From a checkpoint of a small transformer trained on Wikipedia.
Size: MLP 896 GELU, vocabulary 2096.
Architecture: learned positions, no biases in attention or MLP, tied embeddings, normalized queries and keys.
Training: a variant of Muon for these matrices, 11292 steps.
MLP neurons of a small language model. Each row is named by its layer, matrix (up: input weights) and neuron, and shows model dimensions 128-255. Each number is 500 + 40 x the weight over its row's rms, rounded and kept within 0 to 999. Numbers have three digits each.
After each neuron's rows, "fires on" lists the tokens most often at its 100 highest values on Wikipedia text that the model never trained on.

L10.up505:494472493549492473481489539489538407604528550527527548493526520482469547508591556497527473520533548482448508513534516541607479522483417532443469537517503465495513554503505435512528559536578522503579437511445522476503499548472495547457539460469542487484559463524563528567565502443528492526476445459481463495560505503383474491495578511491462516525477469475526470535503530479544416561452
fires on: "ed ", "located ", "used ", "ved ", "ing "

L10.up145:570523414493457597435500563423467512457450459487426478449523419480519513482501502533506559531521555422512472520430471540471478499556512497533442471506538475498533551489498433510437438500543536478506492548455542487525495484434468457425588455468424488484475528483464540542540471471539458501515527479502584526457490477550487498483552464484535478594505532511566580450581520457490469558505
fires on: "re", "dis", "ti", "ap", "as"

L4.up830:527387492479496547490549519451574526530445464484468454470443501484426468478473525500477496499471471518561523546522558478496498425503434494502518490467533483549600499545548432561493483502466471570548556513506481609531521490533489493485573503495491419461449494554582551479512441538410519539462556554432559487481471538559495417479478464520488535549410555468486494479555484484473497502543
fires on: "te", "Te", "t "

L4.up383:533489529509560488567493497524470561570481539517456466504524479507492549563405513463541551455408565446531518470549459560535517521527496452500480480524524526540484510538460461610564529465529485539558493518509458543429467466561425554484537539494445540594520467526480463411520426537489546466462484476531454569446515470521483474448489613461503499461519507480481457538483567458519531419545
fires on: "M", "di", "ym", "Y", "sid"

L2.up764:535572526474507491551448451441480528504505490531472525546535509487525512470451511514485486459486432445496543445457463488511564482439552491491494578503507511563534480505550486482487450478557463539537539481410475410473440524521591539565560533494429575538556455456567438523433572478543571498501550582499447538473456537499531461520463507511468474517498506506497496527461568487528459560499
fires on: "(", "- ", ": ", "\n", "/"

L8.up441:507386484481563514546478487492522438573479486542533457483504529517503510467517479523420523541498435482539422521569543480480511425471504540498385469457466467531565540562570474575500477484516438481422458559534510483570539506475465535443540509515574482458444495449505519522500442549472532521480534482519518526484561449552553554408473487456486494591526566481512481491511432497478481526455
fires on: "e", "r", "ast"

L8.up330:432481604475521533461468586489494472508482527447480511446503578485482520562558527500527518513505448430513428527462476523431504449539483506561506578471446456518516469515559541569516440512537430512533482443478477524532549478532477513440487542490518565553494519465553480466518523560569502523533499535511466491488470513520475506441523534510430518380505474517518446448502493499511435479507
fires on: "d", "includ", "provid", "-", "began "

L10.up183:476506437461466482526556478506556537451528540467529458459474550449498485432486504510547525488489445485514427512574476529534478489517480509543465475501529442532498447426575491561516445463526513454433488479468511493541472555492477477482522527531498546583521550546525475485569452461518501535494501556526471550450524513500503515510517461523466482431530516521517490617465475455525421470539
fires on: "m", "Ge", "M"

L4.up445:481483499521421538452541456592473547535455535488412387558464498512438482419480476437544452505506547461559452524537529560548450528481521552467451532489496517485480515485474504535580523477500495471420520527504505502482486514490488424511470513556569480449477560499616463550513499487493464516474566459529556556454473482497478429515450562471516490482518507516535548552516526475482496595499
fires on: "such ", "'", "vari", "differ", "av", "tim"

L8.up111:532541453510516569495514480405505391561506412510548492431462545469570524509513514543520538490445547560566534533493533467452558522467471506499458504457555459475443503478541525473495488514522594519506585473552468553481505541479465453568499520427457531492516532458494529536595458521509541501436473507455514483496483495502540492463474506502430551441473493557437476514452506552490571476506
fires on: "|", "oun", ".", "om", "ag", "com"

L6.up43:454489490508564497510463449539470396470560454415571506438478532467480568513494459500447491458528514525484459508476546474446474524459522529518517523545515503411496535498528500451512494572513548553532458461453536467522507536484541565473510539492510547456498508500561463441513528474506553508551533569387447549520490505472545475502485409504548498524539488513503442465590606571479552474563
fires on: "and ", "from ", "t ", "e ", "ing ", "in "

L8.up155:530497554558570503479449532569581533521495523548558393529495464480541504527496526582494510499473537505543506520494474474494455528478492493441500581503517531494517448475541543454534559518494540542429477505448424553521514417507524563519443522523447538502431507523535539483521481516511535477460424473511522507501468411564450473471535433519500522531493535488543419498502502470477518538472
fires on: "ing ", "s", "ings", "ing"

L5.up779:496557442564422527554498477506556506558528531477489511497574515518521487540465515493556529487452435428535522452538519508508475410536452456564543504522496538464486516498520478496534477403506553481513536556476496557516516475509513483517542529468493532490542512554484486530584478511502444525499451499515441460470463499461455531575474542426471567449579505545465472516419516416471475515544
fires on: "M", "m"

L6.up19:482512459480413456482462491510503421534435481497499523549435484514445561498518482507498510525399546470503524466456498505500475569470507558456463528528467461466558447498532437500547535491510591523480532498459491578459562581520525470506476515508434483426478496417500468487427458528545485479471470540484548507432461519524488480445421562498586535439500461537475509577498553445506511544521
fires on: "av", "ov", "v"

L10.up752:521521558557519460480542441524524505460443509450563486520502542537525515533487505507504496473506515454506503503545481528510478490437541503449559481461525524514560468483475462516495506571500479488442485456588487426520505502470525450418494449495469468468479527526575472567505479568580531496505481467479553463524521531399497424518438458515501546469405422495556456471417506485528547487582
fires on: "'", "af", "-", "su", "Af"

L8.up246:577475508495585460424455477543532510563458556530626442488513466474497524413465522456510497483490481502514545466534457548469536512508477500503520539416526538551529449485563541421543495552460434522487525515495505535555533462434559476467523522556547494536514525508494515484497525490530534480432480468517472498466479486540504442503552498524431475517496535508553439546477501481509469449422
fires on: "s", "ing", "us", "ed", "es"

L6.up540:519438520454479490436462432566470442491468486533514504487516550519477515580485426451456469494493512459529485508483501511480523538487442544437438543551568397554505503552483479521475489490550473528538526492544439551496462524521523461521546451516536574506547469466538504473560392498451439526495456529556482486446442489501502565498579563483502516527528504525489467511522476532412539427466
fires on: "a ", "=", "of ", "W ", "oy"

L11.up26:518496506523550548473512544480562461531502495443442493464522520491532570508466444493465510511441487542481480467497557497485493493492499558527464510549501396434512498492504516633556464609520521509486531544468444497528499514530444417425387464484448453475582513510499464501486501540524453516576516480552518464484486532429462505549439558471456516491469603468556437515535601484449495503462
fires on: "T", "D", "d", "R"

L10.up227:530417509479527533512505525516489510522556504483490522499450392549509492464492517492512523444494500568476453524497503483562485479504432485518487515499545494529481452477479513509532573509549503536495532463532517549482547408457528515473435442496558448462481504466531551482447440516489485518489519559624484545434540495552491530479502512482469472531450495532538438543484582449523465511512
fires on: "i", "ball", "gr", "(", "F", "est "

L8.up628:520580513495449515443484480595470552578541517481534514520593573567472524488553535446492542488530495517503503490431540429510558450476509487539547556485451494474511467574531541535534495463522526496527467460584455536536471528526433448488587452550474503509514455473549472530511502524511396529435607559508522470481487441511443429529492485482548553440504484448464488512504502440564527453444
fires on: "| ", "\n\n", "ex", "th", "per", "et "

L11.up180:351452449504546547507522417522456469466480462443509504488469564488504525480470586537537519495522567494516551550553481518417510411514512500531488471523515476553452495490504522498501519424501435544583475560513507488557502412467470448493510465512467567516532480524468524453547490571515536476524521504491557503462515599589535479503471552453537490531462512536474555542439487517471506539447
fires on: "Pro", "pro", "att", "bel"

L5.up786:412562555524540456515493542430486463554532428486529481414495495430483488474515486517457488486458544464495562452398493495518546512420493407537505516485578530502514475499475501439467499519497529470427547518539558522476526521529500463586492503509488553488500482544548478477532448482498585530489544480455538470487463476547524458572499475436440566490433519557526516422564512464490503496421
fires on: "of ", "x", "on"

L11.up621:476539486519547492411488485516520558520481412494430491465475467540542514516477483440515619450462560482545404479447453514442488496544489491496469551452531583513582557511500535549383483473480459459507485455521478548559506493469483534496585537560480437581455423504496502515438521489597482554504542526463513498505546553539466536476491453500475455486489525519452486473531498508536522581493
fires on: "re", "w", "dis", "C", "p", "inter"

L10.up427:442497521482433473468501421515451483486554549538452544462521539461514485592535475623508574468511518521555453481474548511462483482542528518502514465464531535507471473505413544499518493493543541493505479510487494537479475544532527495468527532556396486551449551544469465502499487439432466440591482417447518483548546465538431496465498497490512582424553417513475484531534561482502536477480
fires on: ":", "eb", "t"

L8.up198:543451569498470446454507465464444471483521547504471473457492563496451501515521530488451484455511505503538504386489527460530514434541443497563471602511538576561486433519437532453534553436474538557530491520520579518531540534432503476473531547592526497557536579505553484528455542539508512566429559462476505505489534531502503427468539451531400483485449446509553471497481487418410470515442
fires on: "s", "\n", "ed", ".."

L5.up164:487583420586504507465546465480523403457533569446504563515489495552476521476499419531431471485461429482546554463560451457503507507495507514523547464540495539518530554478477489503410502519517561510518500460550491482543464521488564523508494474491560473511481493541410491533457504471545524481507462521511497540567508496535463472554469440422550545486438476517464433532442497503493499476462
fires on: "er ", "ther", "end ", "ther ", "ist ", "tor "

L10.up431:475366466579484602443488546449507522519508523542477496434489494418568515469521555501487466546434518415467558508540520452547541491519366575540510530497564479483463512530478490526556464473548533517482479522485516493559455480536459454505565555497528574538504472473503435518492514535501553445546475547448529456494489486467514430564523552462468528510526560469424494524463432490473511510513
fires on: "d", "ul", "Mar", "t", "An"

L8.up669:476425460503537456475498454547520499540605581530504476514497546549556481507504414542513565428521510514503489502488507547463552417510484503407418508506482539540485524479581445543425467511510520494476565508446462476446516532476540585501448470497487425518478515481497549514548498517570495516521514455571496530518487544588523529489474476481523479534538544467565425510452425514422436512452
fires on: "'", "ot", "ic", "er ", "oot", "e"

L6.up145:494478532536445493475560456464485524402434449497506503483496504530509490533476494549546501496565531525516512471512509467461531591530528543521436567541533497509469501554510523507492531528512499527436533499480516493506464456491436548457445563538582551445533465484522500508560448501506473527425473468433476398462503481417470523491477567448420556477489573524477512479533553531457507530510
fires on: "feat", "ig", "and", "lead", "40", "develop"

L6.up322:439570519537500434515486483490467475429573508510480497504543498511510493568411389554547475472478476485507473540436475506492518538507488536536474443533522569513443486425383483502521482485544560495469466505474450524494480614493492510514529482567454488523516454473493556511569472439507502493515462499509418535508506476472486526546470530476463543450481516530497526542511519471600505434481
fires on: "c", "v", "fer", "on", "t"

L4.up63:561519496452540544467499494522477515564423496478384497483476586534529502535537496534476452472594499540483537458541452556546508444512504524454490536405506508512496531514471469535447495462560476493501478416438536526474488499506490563563464538530564538469507496545471557565583554549490433497441504492493448470511461493430447473469544453486415510484462514514465409493529460460447530499465
fires on: ", ", "; "

L4.up707:524535504522464497539489471458545476541522530456503568538426617545536504575472401451508519464463419459501561530508522416507418486571497476513549521465513507510482468506474479401485562505483462579498566500474543553559571555528476552520478507512447436440450473434504462518586599541470446529475493487529538463529545504496517558471457464456401429500490480484571446520547439413484493459497
fires on: "d", "at ", "sm", "l", "st", "al"

L4.up513:515485478506565404486395518425549514540475457512516520516495480497565472558463505503439493519431509559528492467454440458540472478511444447504532504531522587505518450504492469459470507624538499496513511513474458518503519504487578516492482501543424529448516494507509448485469449533525486428520498522520536550490489534489480463552488434523481559484539502559457463526538518437515488516450
fires on: "olog", "ous ", "ose ", "00 ", "of ", "|"

L5.up189:452519496474434516526519448470482494566559507563523484467484569484387549509461507537475481454478489514515474503425499477477558516513509467498452506527555507481509507440445500486447489397490534477476459595493550582531465565442530529557547475477452488523586462515553447519500481465562511491499499494459531525489482535657434518568530519492493452496462518495590525524510531448478558456480
fires on: "- ", "and ", "on", "to "

L4.up62:472465444508545446436551474471432535531497547469487478486479535500530502492503484520512485473479556464593489521471474493521519448484499528548500523463563462520520453481470523499573535438558495508522482506498524505510409513505473479466497436477488481498529495446548508478532492558473438541497484510484511498521512450569537459438539500508552475483516556498481502557448519473531531519489
fires on: "Pro", "Qu", "South ", "Lu", "North ", "pro"

L8.up39:474490474487486541517496479501491518496433451507508448518449532535445504485533571488474542478412429519532499425526515516456500525443555503508450456506486497579505527507538561493563485494550574443457511508533531487535469555420559479448593570523497421440422561465533487542514435436502447537508474468477540499521540470564447479524470472516555470404548509525508500547417480453465506533511
fires on: "me", "v", "ad", "ab", "ass", "ay"

L2.up711:576526500518533558427451454533466473518431451535548527467483450471491506506485578518517514490445462473530512456515491486491547441509477589457495441522501512402487530468489402522507440482491449509483545512549480543501499506531525528490485612533494491555490560479491479489578445430575483469516490431479502552549510547427516485598533497501552472472560591549489502464583490496546487553519
fires on: "e", "Bra", "do ", "A", "one", "Qu"

L4.up142:511509528476567454440493515492526515505535590463408569489502481504587484515485526570488479550530505496538502461458524448510469451469546501460512561500550505494516462526523514544433528441558487492509520485523524470515565549477486558504493600499495499461450481492509596544507481526463511491523554495458517558484480474558464512463534517433420504458566525515477435528457532473482528538474
fires on: ", ", "that ", "new"

L6.up849:532471545485460532504499490440494460532526501511492409485521562489441547528496468402503567471477407491477472522505519398481471522494516491529458479488472501543464531568474466507464473436481499515571518490524409557542494510538440460545488519494446415495512499518537499464510447452566524470535528526463507438526457543506437550518486498577502564541504529506530520469538509510476580448447
fires on: "th", ". ", "t ", "os "

L4.up486:549432466523516471447455475536462480483434523465539576553488531540511491501448483530526470472435476483513597506533539509491484449520571497444503552481417490494507496504520493467579523509566465585451484543451500457507500616566534473520517513534519487538486548514466521551578514549500518585506522538474446501473455582599511459531489460468479461483556503585513596569495521460488470477542
fires on: ": ", " ", "age ", "| ", "and", "ell"

L8.up295:510525524498482469508529530585453465518485519432494415563499530456636530529555509514497477518540516515485487503473486421531467476547518496538473516477512487491550499541436502517576430460508554591518570519485503473518485566465474491467510531453493472546557472433578536474568568509549495474488513521411443569498474395446426552433481507399493503502481504511485486453502499459554471452482
fires on: ", ", "), ", "sist", "ed ", "me"

L2.up172:496481483518497472500473452467520486536532588499548464494482426508517480452550489455502570556591556537512480576499597552552538486446454502447507543470542512540498539457490514527479547462548504540506493456447488486440472514581470539522486482410513525503446475538528530519540513571441447509483446544500454530541431472444503514511540473530564514488456486535558472452475470423499543555444
fires on: "\\", "at ", "om ", "between ", "from ", "ow "

L5.up512:455485525572505555458423456536478462478512520528495504567470491527512461499496468464540458483471407552441472478550525513502450496470506530461469584493567476506489529514444464523526442524509445536525565472517577485494488545548504440586478436541544501452559514443524517536558438484487522438496515521520539511484487551483546483505485518475491459525583512507526417506477495508585567551470
fires on: "a ", "while ", "0 ", "of ", "E ", "t "

L4.up354:509524502458551454448458454517497612532523520575432543533497455508508522554506498476483425496531530462504550479485493525485490477594449469475448569484502470495498487503470540508508558465463499496493575480550524537628545506485463490501545528469508522464475503510448520496514408555496562473525489499530517449433471462481458537443457480468500449497490503556502540542455554460481514523643
fires on: "that ", "at ", "| ", "for ", "in ", "of "

L2.up781:538421507516490581475498519454512474514577484484475516510485499431480520513559540507461502490484507480512528466526591482523513527573453533531474505492446498541519505577486536569521454483482481470492481498498454582481542512503467415400508504531557509514483483525510454458543517486515550489526512577553553511484488525511451464450552493537471529404478483513601551431479489417525496501469
fires on: "ud", "d", "Ed"

L2.up761:503459470352488479497508543449519476523510534551463510461498535422599478510508504459495497559439518494431510512480563478550499544531533488571439409476547501577477540552473482487483515408528401501552451474469503529534499494480419507580472490578477513511548452514513548505415576488482427555430498508444483499485487509554482548467482516498519447528439496481493493431515523559502538550518
fires on: "d", "ess", "t", "ett", "ret"

L5.up502:501460442463490529408530497438530503476495481460515549502431574513547491514523511545456508444484525488502484532499496446492530526487487483535488487503520523572482517506551543460454441449556476517493474465430479534453469528496488475468457511516539416459453380554450515472526498511546474476484528554559482474426432538494509480528559462550514550449498429504505495560557527490430548468463
fires on: "end", "|", "Th", "at", "hold", "d"

L11.up709:527481529429521587524482561581523492575429466548462469507589566543477502488532453434529576431485532534513470457532478473491424521504445520508537489421535490497419527455472555522534477534478500504464549563446467478407502467504493486488562515510546531564550442522613452525415535479491498488455425527589500502464491569517430493452568549522540497550447520503558503523500435454491512470541
fires on: "|", "el", "(", "o"

L2.up53:463560480465477506416472499429579487547500478511501504503439395476536516446501504569421543532528486457440521481400461494535558550522513524476452479528533499488514529518533503554490428465535488465453559478477440565462451512558450469502438474493557485497490455540485489451555507509505527467462573504551480540546512507483492482489475538466506552467531450537592527485554525533506480489443
fires on: "of ", "de ", ". "

L10.up613:530474514556520483522525493494504519534549518543489481543490499554547525470528524497486393486523464432551417495492547582554513462511464516508479543528523480554497542481510485432521477449520555562433505515554448522527517497543492478513527489480540470531504435531459445460541417532559490497518456548453506480493564442435481479521553548495459429516473480520608496519550455417459528519540
fires on: "of ", "in ", "ing ", "===", "ro", "om"

L6.up694:445576449533501503468562592504435478556472505489455557491568443528509480466419420529468507549457435490550550520509511478469486484534547511487574510577559563506486482480487469480503460506444529474460390450488506497530469566486513528539509479491588473565552499543405485529429487475522503508480485511534483508517530523541515461553512510393570501508526478454532460468462537512490569484481
fires on: "ther", "ist", "ist ", "tor ", "end ", "or "

L11.up867:477538445538466483499531485574584513463451415504569548490496578484464480516483447470469485472547491493464484507530512492519407457572511526485522567498461468547508447500506501521448411539528483481549524521457478528468489471525476446535506556529511468523559525501482525488552471504421498537488483499488556466449551534528529617551477455459418515459489536517531450496516525470504601504423
fires on: "f", "ex", "P", "H", "ef"

L10.up770:491498527525499509513495440525523471474502470440532459535528505481465570564538480569418478486490474549441489480550489512483578501441490465449513541528493568513492492509458495517500453593480467471544470492562494527505573457494491457399445434532451428504456465505531529491480501544556486503481508484545535502539478460507479459513554504526503485468526568474560458526431542466550513484481
fires on: "-", "con", "T"

L4.up833:560483580491541511501477518592498536507524506529456463486568541420564524524466454520538508450499544463546466483493465506464518494551490509535486507386480482488481521535486545484470547507506450463537448500505550501511459517577460524409493532529559482456519470501520512537497512469432518464394465542490534542491501485466474467516538456490507429531515491520505439505440471531533495530473
fires on: "). ", ". ", "; ", "while ", "but ", "s"

L6.up163:519466543506399468452543482484486444508511542417449458469502501456477470448564513536472524459473494437526510483469510498532498469506519466462429467507495540425488519502451472550471507496520508585486447487463466510554486546471568479468419528496522473520576524523534547485510562481570543536508449522450553511547519526491478485479427435503481448492543501546510511523452503505503486547527
fires on: "s", "n", "er", "r", "in", "2"

L6.up389:509479493456513506513483519538535514521593471496544445502479515476464522501507445550448499507514528538506525464473482527477493505455446516536508566457511493530570484523491481495486457470573576496527401487454526393465558495524490475451504529486455481430533475475551520533480574392473545544508526532503467486502540510541557475513572510470447501497567523439546449470537538485485489461450
fires on: "ed ", "e ", "t ", "ate ", "and ", "ing "

L5.up666:443554480511511530474566500502492518463494488465442545484434531566519543535451480493442505462532481594538487458565481442514503507491527552493536473471511505540537551477481537484501420549449539482466592511510519516506455480609475537549461418496546541504514489545479518536502507552440501403531450527515599484528467505525501474531497474491579516505490497468509511554519514457442489467449
fires on: "\n\n", "ist", "er ", "ian ", "ist "

L5.up342:489517579505462542471558558549507490475452564557484489532503488488493481626502542519501501486461492501498423490533526534479538455483525489552551487415492554468471489504498543427509471503437456517502479500489441467464532479519491496465424539476559468526447491468522454508479474455482574455465438500502497492487497570564522492517574563471521518550487551492481464425559519515446612494454
fires on: ": ", "(", "o ", "1 ", "3"

L5.up310:469442548548497514498544422568511430479454484587579463489558482465547482508553455480494533380436476445490472465489553534482534477464502548497520494478535564593504481500501430520519534488432520513475478513481477503440584543458470576445534472556529584487505445531480561493526464512481529476520496446494540498523538415437486518518507480484539565478570442506489560472435490489472536537564
fires on: "s", "of ", "w", "se", "Sal", "ag"

L10.up375:502497491553514588457480497485514459456494498521546465486502400525472563484437461565509527445454527482518495413467421386515463475506453525512478566498559469519510601528489486522466498565541506551510518419548457478483565540464442576446513504494475539495512528476496483483489543512461491484531555390523530401565560491487518503543478505513525523437524468533496538520420503505459588490429
fires on: "f", "for", "w", "For", "over", "ag"

L6.up605:500503486519518584397481448510473526541462511499388475486457437464513522403491488479541459492524473582449555491468466562515534462464415515480527479457449549447501463525559522513533516495530525524487479578464454434433458463493519552479454495448449506465462464483525549500541487543491459532516420488517539549524500501462464525476552485528562428408492519503541525482523554441509557522523
fires on: "from ", "eg", "om ", "adi", "e", "om"

L6.up24:504523504530495484556431520498486495482489520498538438537540523478527465480517456399559456424544498511523475451503498537506468461477564435482535432453477463507503484456417482513494475531508498500460485493558510543491540504489421552488481502525480552488462489511438568423598487577476546546530541522567447535503539451521463397465517531481508571513580458476443452422471484534584561516520
fires on: "st", "dep", "pl", "est", "serv", "di"

L11.up887:515497495498514410428459501472500498510616494585519525561533502544451524516491470503481527487522475454602478461423471520555534502546476519442516512538462475529475554483498472548529478459440519474533519505476449451549516497533555484513475545534575486490561463491477455470470446513474543492545478518381517489462572532527425587506560551483508479566502552457419460549412415414516540475507
fires on: "of ", "for ", "in ", "during "

L11.up645:498521549601511428484519416416499376466481473498490543540551522486533469519535506478528469571537539497553486527496516541510494479501467489437485467473495478537524420477475484485497467452486534531499568459417446452531513536522465507505521523511517528516480479543417484507535479460505412509434481450411452532572497502485509519458524425482492469522525518540449558491500487490494549532488
fires on: "J", "was ", "j", "y", "aw", "K"

L5.up81:497486487450531507489555608513532474501496478455524537552509538562473492443460391609478494486476504449479470425470497514417525446543500479487486500489515509466420458452446491487528482516436518509510561559552444492496459488481494447525465520470537511507576447471559509533456465603507481534555560577546489410513442527564453430491457486468557511469519472490486512521493529533512492548460
fires on: "|", "| ", "st", "direc", "end", ":"

L8.up652:488518493518556558530555494523484426518450520440477507462549532497519505489479532502554481499572520519465542514535554465537527473560483488518458526449473518486530505446471522434527494511487523491495498490476513535507532475483514471536526460524500486479500493504624497504548488429474443437488487481411505566503462477453465500422551539462549503543534516441474547523503504486530511459444
fires on: ", ", "ed ", "located ", "is "

L5.up398:455533515504544510540509479507502568493547493503498466488525509470561537485483520498450535485577446582510530360410537516567452557511465420509439489556464481495546471477488517511517441502466491445443469530476483526565521455535512509479459414536493491494522518510501488414510443428523453482499475554483507584516546537471467462507446604535559511463456496488597480570521499495518547477519
fires on: "| ", "\n", "for ", "League ", "in ", "Party "

L2.up127:513477499502574549513516500507493484599472497536514536504463474498498515498448490454487518581456474488507528482511498509504476518553523536503500467509496497475502487472538491564531377405535519568467401582464466529432508521555590523525511482474552510590458497458551509396500502490480552554568542492525567498482461516521488434525489448492498512492548462483514484405515546525520492501544
fires on: "yl", "ord ", "| ", "all", "til", "assi"

L8.up38:476490517521484544549465443461464566504535522533514473510527521504517471460517466539526502527532486500550475522485479482495459503479464443455461535396512548535508478458493544525460498492542545442512479490492545572506565609432520513485491483547537467510491401536483514501498440515535566458557533381500577503498521501523431516452502467509539416538482530473568473511487516482464557463544
fires on: "H", "are", "care", "f", "if"

L2.up286:465486539487505473489517539523521507526519465520547553559565469408530511467488428531519545472484447531478476497422498515514496505464500540428512572465525376494462503489481520530548519453518472508527479433479531541459486508514533462465593491500473504497519484415543473486486478498517504522531519553550548503417519482466547466509485517396461510529549518432505556536463518551467470425444
fires on: "A", "A ", "E", "ater ", ": ", "pp"

L2.up139:471460503518476508461536500461544544385482467451492527472506482585588480446506471545449520494529437510536531441496547519506472556536518518596440477491492550512554481425531496506559452501525470500489487520521534490567454514540477502407479523501450486489518507486563451521503467519476574559521537541410489439533478508505559511452437559506536568493526493548565524438483445571540541527476
fires on: "0 ", "This ", "\n", "in ", "this ", "sub"

L6.up831:510621469560471544478581505522464425576495538510521487534456508533388509524482538493495455517448468540468529479448465441515462536556539503473571556508524531532458539474548461456483421474460515542477461501443492538447505518503497575540492507493536564522518489500490484503428481578441568467496523517544534511482533542473487440595426462452569470503489523535527493516428503443463577442451
fires on: "ist ", "er ", "ist", "or ", "tor ", "ary "

L2.up863:474553445510451567541528486478471512539566521554497484451518511432468454468479487524475504490540526498469516514535452556543474479560508483475523505540460516483474553444539422527475424460521463540503549511470478509415570553458558595508517539467454518508449522534513551520487476465514511454467475477552490551507524573557503529580512460443494497426508498536482526527469545437470541489498
fires on: "op", "ous", "ong", "iss", "erc"

L10.up387:490513535490509521507488397484522577533501456566587473559611521461490514440531533524554495434430510444478363467447544492505490456505521499489548500543517486519451516507487495515493565460468510516496500498472438532504499497524473493573503552478457521462467511508511513473476476470545511582598498549503486480476542512547489515474549478480481543514548505543445504506454550477498429411473
fires on: "C", "c", "A", "form", "E", "on "

L5.up494:439470538528414573521497505496484554492498485511484533529493487467504472465474609427460558436504491481503488523488493441451539469553418531564512496539466429513487425496544420523486465483427525582538498467562426558481496441440462483441511491497462475478551546495553504468514533544490560485518516501448517507548505556486425501455497472493519456528471487513454505471474452528522568451536
fires on: "te", "mus", "Mus", "Te"

L2.up538:488551488535521473504497492512523510475515459502467505491480500430500487517545557463483542475408523523492498618448490476455504462487512509493512509512540499589553474536579541553504491554560484518479435524438455542557558483545406542460535521455587509537454467511551504497492513504483532537392596469492526551474486508583520515435447520571487457481444513474648563544471487566432452526508
fires on: "ts ", "ting ", "ort ", "t ", "ture "

L4.up226:504497434496573510526498534528486497495560616528539496500530504508533509520512488512561486506452443402511516503544394520459461463570497548434529499513476497453494491547495454432473473512488509529499472470468527509474477527510570462418512499571497528459523469569511496518468498505458568552508508463522494391557450482520577553424556478461465479500576508433487557494538520530561538511470
fires on: "| ", "|"

L5.up211:559446477558519466499502616525492486382505532513555535501438513554534421506534580530540531515474498528435512490449434457526489458560551495468483545474589481494476542491445512501575516475506465564427545502503497520506456556458493457553460492486486566559523531510491503556523544492509580594465514517460376503452438409505517509507445478482484483552530455537471443509511444510494502433540
fires on: "ich", "| ", ": ", "0 ", "ath", "ik"

L2.up465:491561513508492487533466437495470463506523443488459471610524571540535501496439432537447493461437477541427500487469499498484567489467484522489512454448462534461413498497549549457547461535509498489533535542410499487523462477535529431485438526471489503401542506507519441487518563507488512468553430545499489443525479568533554494513463597513565517564499529510477487500484537502517542537467
fires on: "|", "(", "com", "| ", "= ", "\n"

L5.up588:517472519496490516544514500525549515539537500485425506479449532486478528550480537591449491544542480480508470512508537494437478457496530538514516489475549538533500455509480484526497494549523538453480497503535465506407450518578533476447450501562501525399531563549493429504520502492521536450473565480451521513501501522518467454514484503479454463482604567553581475482544422479375469409431
fires on: "ati", "fac", "can ", "prof", "gu", "pos"